MLP neurons of a small language model. Each row is named by its layer, matrix (up: input weights) and neuron, and shows model dimensions 160-223. Each number is 128 + 32 x the weight over its row's rms, rounded and kept within 0 to 255.
After each neuron's rows, "fires on" lists the tokens most often at its 100 highest values on Wikipedia text that the model never trained on.

L3.up303 [150 111  80  95 142 130 113 146 140 100 167 103 214 103  99 100 186  97 108  88 162 162  78  62  70 134 104  89 113  80 128 110 103 146 148  89 196 152  98  80  81 141  60 134 134  99 165 105 158 124 117 116 142 105 127 139  98 205 158 144 117 118  99 111]
fires on: "an ", "an", "er ", "l"

L5.up719 [156  96 139 128 101 113 108  92 176 139 127 120 126 115 141 175 118  96 129 159  80  73 113 144 162 108 197 100  86 120 147 112 190 137  70 128  92 117 125 121 167 146  55 160  90 156 142 168 125 115  90 149 128 108 103 121  51 140 151 159 143 120  89  78]
fires on: "ri", "ess", "u", "di", "ur"

L5.up985 [ 79 152 179  95 116 162 181 118 135 134 133 165 181 138 116 126 169 178 157 144 133  52 150 129 135 114  85 131 137 191 144  70 129 156 172 100 112 121 128 171 109 117 148 105 132 119  94 140 115 141  73 122 114 168 205 105 131 175 125 138 115 159 186  95]
fires on: "el", "El", "G", "an"

L3.up105 [136 142  99 142 172 148  98 122 144 103 169 122 170 151 135  95 138 117 131  99 190  73 146  85 152 181 119 135 101 170 153 108 158 115 121 164 191 155  93 158 124 175 107 163 181 138 126 160 161 201  89  89 107  95 132  72  96 105 141 125 136 145 107 151]
fires on: "in ", "from ", "of ", "r", "Or"

L6.up912 [110 147 103 119 173 107 114 151  78 131 101 128 108 124  98  95  95 153 168 113 134  77  68 155 116 157 114 144 141 190 119 131 103 151 134 133 126 164 134 118 130 120 141 157 165 133  48  99 143 145 129  96  87 138 122 164 126 155 128 141 194 103 173 189]
fires on: "t ", "er ", "er", "al ", "ing "

L6.up593 [177 108 158 138 166 180 143 139 112 145  93 114 137 114 130 121 152 140 112 211 139  73 139 188 153 113 152 143 124  78  67 208 145 137 164 109 172  83 180 125  96 135 141 102 149 137 116 165 135 165 106 136 101 136 128  97 119 143  91  98 111 116 129 167]
fires on: "er", "Le", "er ", "rele"

L5.up584 [131 172 133 179 159 134  93  99  88  88 121 137  97 152 147 157  84 142 136 116 127 140 171 110 104 160 107 106 168 197 164  97  80 130 140 130 109 105 140 137 152 141 175 114 154 166 103 101 110 108  92 103  98 156 137 207 135 128 133 118 119 132  71  18]
fires on: "r", "pl", "ter", "/ ", "th"

L5.up667 [ 68 118  98 106  87  94 125 106 128  99  94 105 146 136 179 149  17 113 167 118 139 166 101  73 124 172 125 148  80 120 104 202 113 133 135 163  85 112 162 149 138 112 215  92 204 111 131 141 153 122 164 126 126 156 114 158  80 188 102 121 186 160 132  95]
fires on: "in", "si", "–", "ly ", "ely "

L5.up290 [161 124 161 128 195  84 181 120 141 108 156 119  98 104 126 126  92 173 126  84  43 149 118  92 133 110  84 146 129 112 106  84  93 122 134 174 147  94 105  79  98 167 106 137  94 123  79 125 140  90 172 163 113  87 154 111  87 100 133 154 192 182 166 122]
fires on: "-", "cl", "ig", "des", "op", "ap"

L5.up398 [114  97 152  86 137 142 106 101 136  90 154 113  99 160  97 109 132  82 127 191 151 117 104 129 164 124 127 112 140 120 142 180 109 117 134 109 137  99 110 131 136 133 116 165 123 150 113 117 106 107 143  76  63 167 154 111 105 118 124 148 125 154 103 105]
fires on: "year", "tim", "y", "im"

L5.up527 [ 83 141 182 123  90 179 141 129  54 166 137 126 126 157  93 165 132 122 134 109  99 137  83  62 177 127 109 115 125 114  96  66 122 149 158  96 186  92 108  77 125 119 144 115  76  88 119 170 107 118 105 110 171 135 113 135 104 114 162 131 144  98 130  73]
fires on: "st", "ist", "\n\n", "198", "or", "ord"

L3.up492 [150 140 127  87 160 135 176 133 163 131 177 114 165 160 139 139 141 162 122  67 114 176  70 174 153 109 125 172 159 160 152 145 136 123  88  98 138 133 148  66 123 108 175 132 103 161 130 133 135 128 117  45  74 160  87 175 133 135 155  96 135 125 147 171]
fires on: "mat", "k", "'", "ick", "pr"

L6.up529 [ 68 142 118 116 160 132 128 114 127 128 170 167 109 122 129 119 135 156 131 154  59 101  87 191  98  86  91 177 188 117 127 127 163 138  89  86  90 142 141 186 173 153 142 150 157 129 106 170 113 132 128 124 141 113 143  94 108 110 184 108  73 137 119 105]
fires on: "m", "st", "4", "ro", "eb", "it"

L6.up121 [117 148 135 159 137 156 133 246  97 112 119 123 108 165 106  79 128 164 108 185 157 112 116 133 175 142  55 160  95 168 153 145  76  87 135 102 146 126 102 181 122 119 158 128 127 149 120 123 107 160 134 196 139 129 136 163 159 158 192 117 141 108 133 134]
fires on: "el", "ul", "re", "iv", "ou", "ab"

L6.up878 [192 143  24  68 112 134 100 133 177 128 205 179 115  67 202  87 131 120 107 150 169 150  80 134 138 166 128 108 179  95 191 129  60 143 141 118 163 117  62 102 126  61 135 131 112 147 114  92 177 148  51 114 117  61 122 181 160 107 101 130  69  88 136 127]
fires on: "s", "n", "y", ", "

L3.up937 [ 87 141  63 143 120  49 153  83 125 105 121 131 109  78 142 160 143 135 158 114 159  88 106 131  99 105 131 176 160 106 148 194 169 131  71 127 108 133 151 104 102 180  77 101 104  91  72 101 144 122 153  99 101 179  99  94  76  93 127 132  66 148 101 123]
fires on: "rit", "su", "202", "vis"

L3.up14 [129 111 133 140 131  95 117 162 134 219 116  82 131 170 112 137 187 131 167 143 128  93 147 138 159 156  97  86 123 100 137 164  99 104 123 123 164  90 157 240  80 185  82 162 148 165 112 103 104 115  88 177 165 127  77 147 122 119 140 113 127  98  93  69]
fires on: "e ", "=", "ea", "ia ", "to ", ";"

L5.up774 [134  78 132 106 103 108 145 126 116 156 129  89 179  43 147 132 140 103 116  82 129 111  82 124 157 165 104 133 127 109 169 187 112 118  60 108 102 109 141 106 138 186  88 113 163 134 133 126 127 122  57 140 131 106  90  95  58  74 101 127 138 227 154 101]
fires on: "u", "es", "u "

L3.up994 [140  84 207 138  83 150 110 108 176 106 122 142 150 130 103  99 146 156 126 101 170 159 136 145 156 161 163 143 141 106 232  97 131 167 148 138 152  45 137 106 144 129 115 123 111 148  90 125 178 119  94  44 171  86 105 144 124 143 242 196 151 157 134 103]
fires on: "ath", "tis", "ab", "during ", "comm", "id "

L3.up111 [103 162 160  60  99  91 175 192  86 159 138 162 156 123  97 125 115 158 171 131 118 143 154 113 181 126  79 135 137 132 135 152 134 191 130 121  80  99 119 111 100 113 146 118  95 175 140 141 103  91  57 159 125 148  97 151 108 143 165 156 123 122 143 130]
fires on: "R", "ich", "el", "El"

L6.up332 [129 161 112 168 134  62 121 131 153  97 115 139 117 152 149 160  69 161 155  91 131 163 117 160 144 151 157 104 128 165 117 123  80 171 121 100 116 114 150 140 144 146 145 134 125 163  90 138 152 174 156  92  72 156  99 146  52 105  63 127 149 150 115  89]
fires on: "el", "th", "dr", "n", "h", "r"

L6.up388 [110 200 110 103 197  83 123 122 120 139 146 153 158 112  97 180 132  96  88 144 136 143 136 116 120 164  79 166 128  64  71  76 179 119 129 127 194 118 105 111  90 153 148 135 151 149  72  95  90 121 138 184 128 139 135 128 168 132 153 107 152 132 177 121]
fires on: "u", "ri", "s ", "ug", "em", "i"

L5.up26 [102 118  98 101  83 173  85  52 149 153 151 111 166 151  98 104 137 163  95 155 101 108  93 113  96 103 170 150  93 102 170 104 150  91 116  72  87 114 121  87 148  95 146 167 123  73 139 175 131 113  76 156 134 134 177 113 202 109 181 119  98 143  98  68]
fires on: "oc", "| ", "v", "V", "T", "on"

L3.up64 [125 101 109 135 144 170 112 105 108  85 167 115 186 141 106  60 173 120 156 126 126  87 123 143 110 140 140 153 135 124 163  92 110 140 130 115 110  76 108 110 151 153  66 149 129 127 122  86 143 144  90 161 121  90 118  70 112 169 195 155 154  83 129 141]
fires on: "l", "tw", "of "

L6.up387 [ 82 146  79 156 159 102 160 101  81  96 148 142 150 128 154 177 161 123 176  92 155 162  49 141 127 112 148 141 104 152 114 105 144 138 140 104 134 197 160 139 146 125 116 140 142  92 148 118 167 118 108  49  54 164 165 199 151  94 106 107 114 102 124  78]
fires on: "'", "e", "ic", "pr", "ou", "u"

L5.up781 [ 90 108 110  91  72 148 181 134 115 229 117 181 126 142 102 139  84  93 124 125 173 143 138 130 170 125  93 128  99 153 179 141 154 120 152 165 170  78 144 161 128 142 158 120 176  90 162 133 167 148 142 183 153  95 141  99 122  39 140 143 128 127 167 153]
fires on: "to ", "i", "si", "us", "ati"

L3.up959 [ 48 167 137  86 137  75 159 111 119 131 100 150 120 123 184 144  87 127 109 102  75  78 160  68 126 255 119 142 134 106 124  75 168 109 104  91 167 107 106 138 102  93 189 113 145  91  63 209 120  99 171 119 140 103 164  82 175  89 136 103 130 105 126 160]
fires on: "any ", "ese ", "ch ", "em", "s ", "at "

L6.up643 [160 137 153 131  90 118  72 107 116  86 153 140 104 129 113 178 136 123 104 138 158 128  79 148 102  78 154 157 144 147  69 148 162 172 152 150  87 149 129 138 149 137 179 118 160 146 129 152 120 109 179  83 101 118 177 157  54 199 130 144 111 155 147 101]
fires on: "le", "the", "Le", "of"

L5.up342 [111  96 128 137 152 202 157 176 138 160 127 138 161  81 132 114  85 136 174 150 120 124 106 138 178 110 169 114 139 152  93 175 124 141 196 179 151 123 146 183 116 143 119 138  84 148 115 133 167  65  40  93 133 120 132 179 110 149 173 129 113 178  94 172]
fires on: "or", "p", "am", "um", "ri", "av"

L6.up849 [103  87 163 139  98 114 120 143 120 109  71 135  84 155 153 125 163 181 172 155  93 148 146 128 140 183 126 163 128 116 139 134 125 116 160 133 149 120  76 118 130 172  92 136  76 105  98 125 165 109 152 171 157 123 162 122 140 190 190 170 115 126 228  76]
fires on: "f", "ran", "on", "ar ", "ra"

L6.up284 [158 136  19 136  97 100 143 146  87 165 160 143 157 171 104  47  18 128 116 144  81 105  86  96  85 136 169 145 102 141 155 125 118 150 166 175 129 107 102 129  93 197 101 100  91 115 127 129 131 149  60 162 104  86 137 105 145 128 146 161 133  80 176 152]
fires on: "w", "et", "oun", "at", "eb", "si"

L5.up98 [135 117 123  94 113 131 110 103  99 138  79 147 126 144 136 214 163 142 116 120 130 141  49 147 135 169  78 132 114 174  84 150 118 175 199 173 117 166 189 129  77 112 135 105 122  90 144  85 126 122 104 160 163 151 153  87 112 131 145 167  96 182  80 103]
fires on: "spec", "or", "ec", "ther", "au", "ti"

L3.up70 [175 154 147  97 114 120  43 163 115 158 127 112 138 167 175  99  95  84 181 104 176 162 141 146  94 108  95 184  50 109 195 161 166 156 137 135  95 118 115 121 185 109 137 119 200 119 128 168 112  86  84 133 136  73 161 158  95 119  83  83 140 124 143  95]
fires on: "ation", "–", "in", "and", "tion", " "

L6.up793 [143 160 134  82 139 165 134 138 106  21 200 157 125 125  74  56 134 133 147 167 143  76 122 161 146 135 110 189 115 101 131 157 104  49 114 127 116 147  82 169 125 134 175 101 151 119  51 110 114  86 186 103  76 100 120  91 144 114  84 220 110 137 177 144]
fires on: "tim", "por", "y", "Ac", "a "

L5.up37 [142 172  82 124 168 141 100 169  84  90 132 128 183 143 114 126  53 158 131 131 146 102 151  92 108 108 150 156 117 149 112 111 109 147 164 193 158 145 164  95 161 134  85 172 147 159 136 144 155 123 168 162  68 128 137 164 152 178 115 161 193 150  86 154]
fires on: "to ", "ed ", "ing ", "e ", "t ", "it "

L3.up20 [105 126 148 141 159 125 139  97 136 128 142 119 124  93 153 125 113 184 136  69  74 146 140 120  85 125 113 117 203 125 109  74 108 199  81 153 139  69 107  95 162 146 118  92 116 136 108  92 137 122 142 119 164 156 134 196 130 139 114 141 130 101  86 116]
fires on: "-", "| ", "op", "/", "al "

L6.up623 [102 116 135 122 133 160 105 168 152 161 187 166 147  43 158  91  81 157 128 135 127  96 150 146 135 136 115 141 231 143 126  81 139 133 158 121 140 136  74 186 141  92  98 163 119 101  70 109 151 136 104 117 147 114 171  77  85 134 118 125 107 128 138 131]
fires on: "the ", "t", "f", "ir", "4", "it"

L3.up360 [ 80 140 128 173 149 116 111 186 109  89 113 128 148 140 155 123 197 156 166  67 133 142  77 154 122 120 156 125 153 143 116 136  86 117 128  72 162 133 144  52 132 157 101 139 128 113 145  97 147  86 135  57 100 133 111 179 119  68 118 109 136  81 121 132]
fires on: "comm", "ann", "min", "oll", "Comm"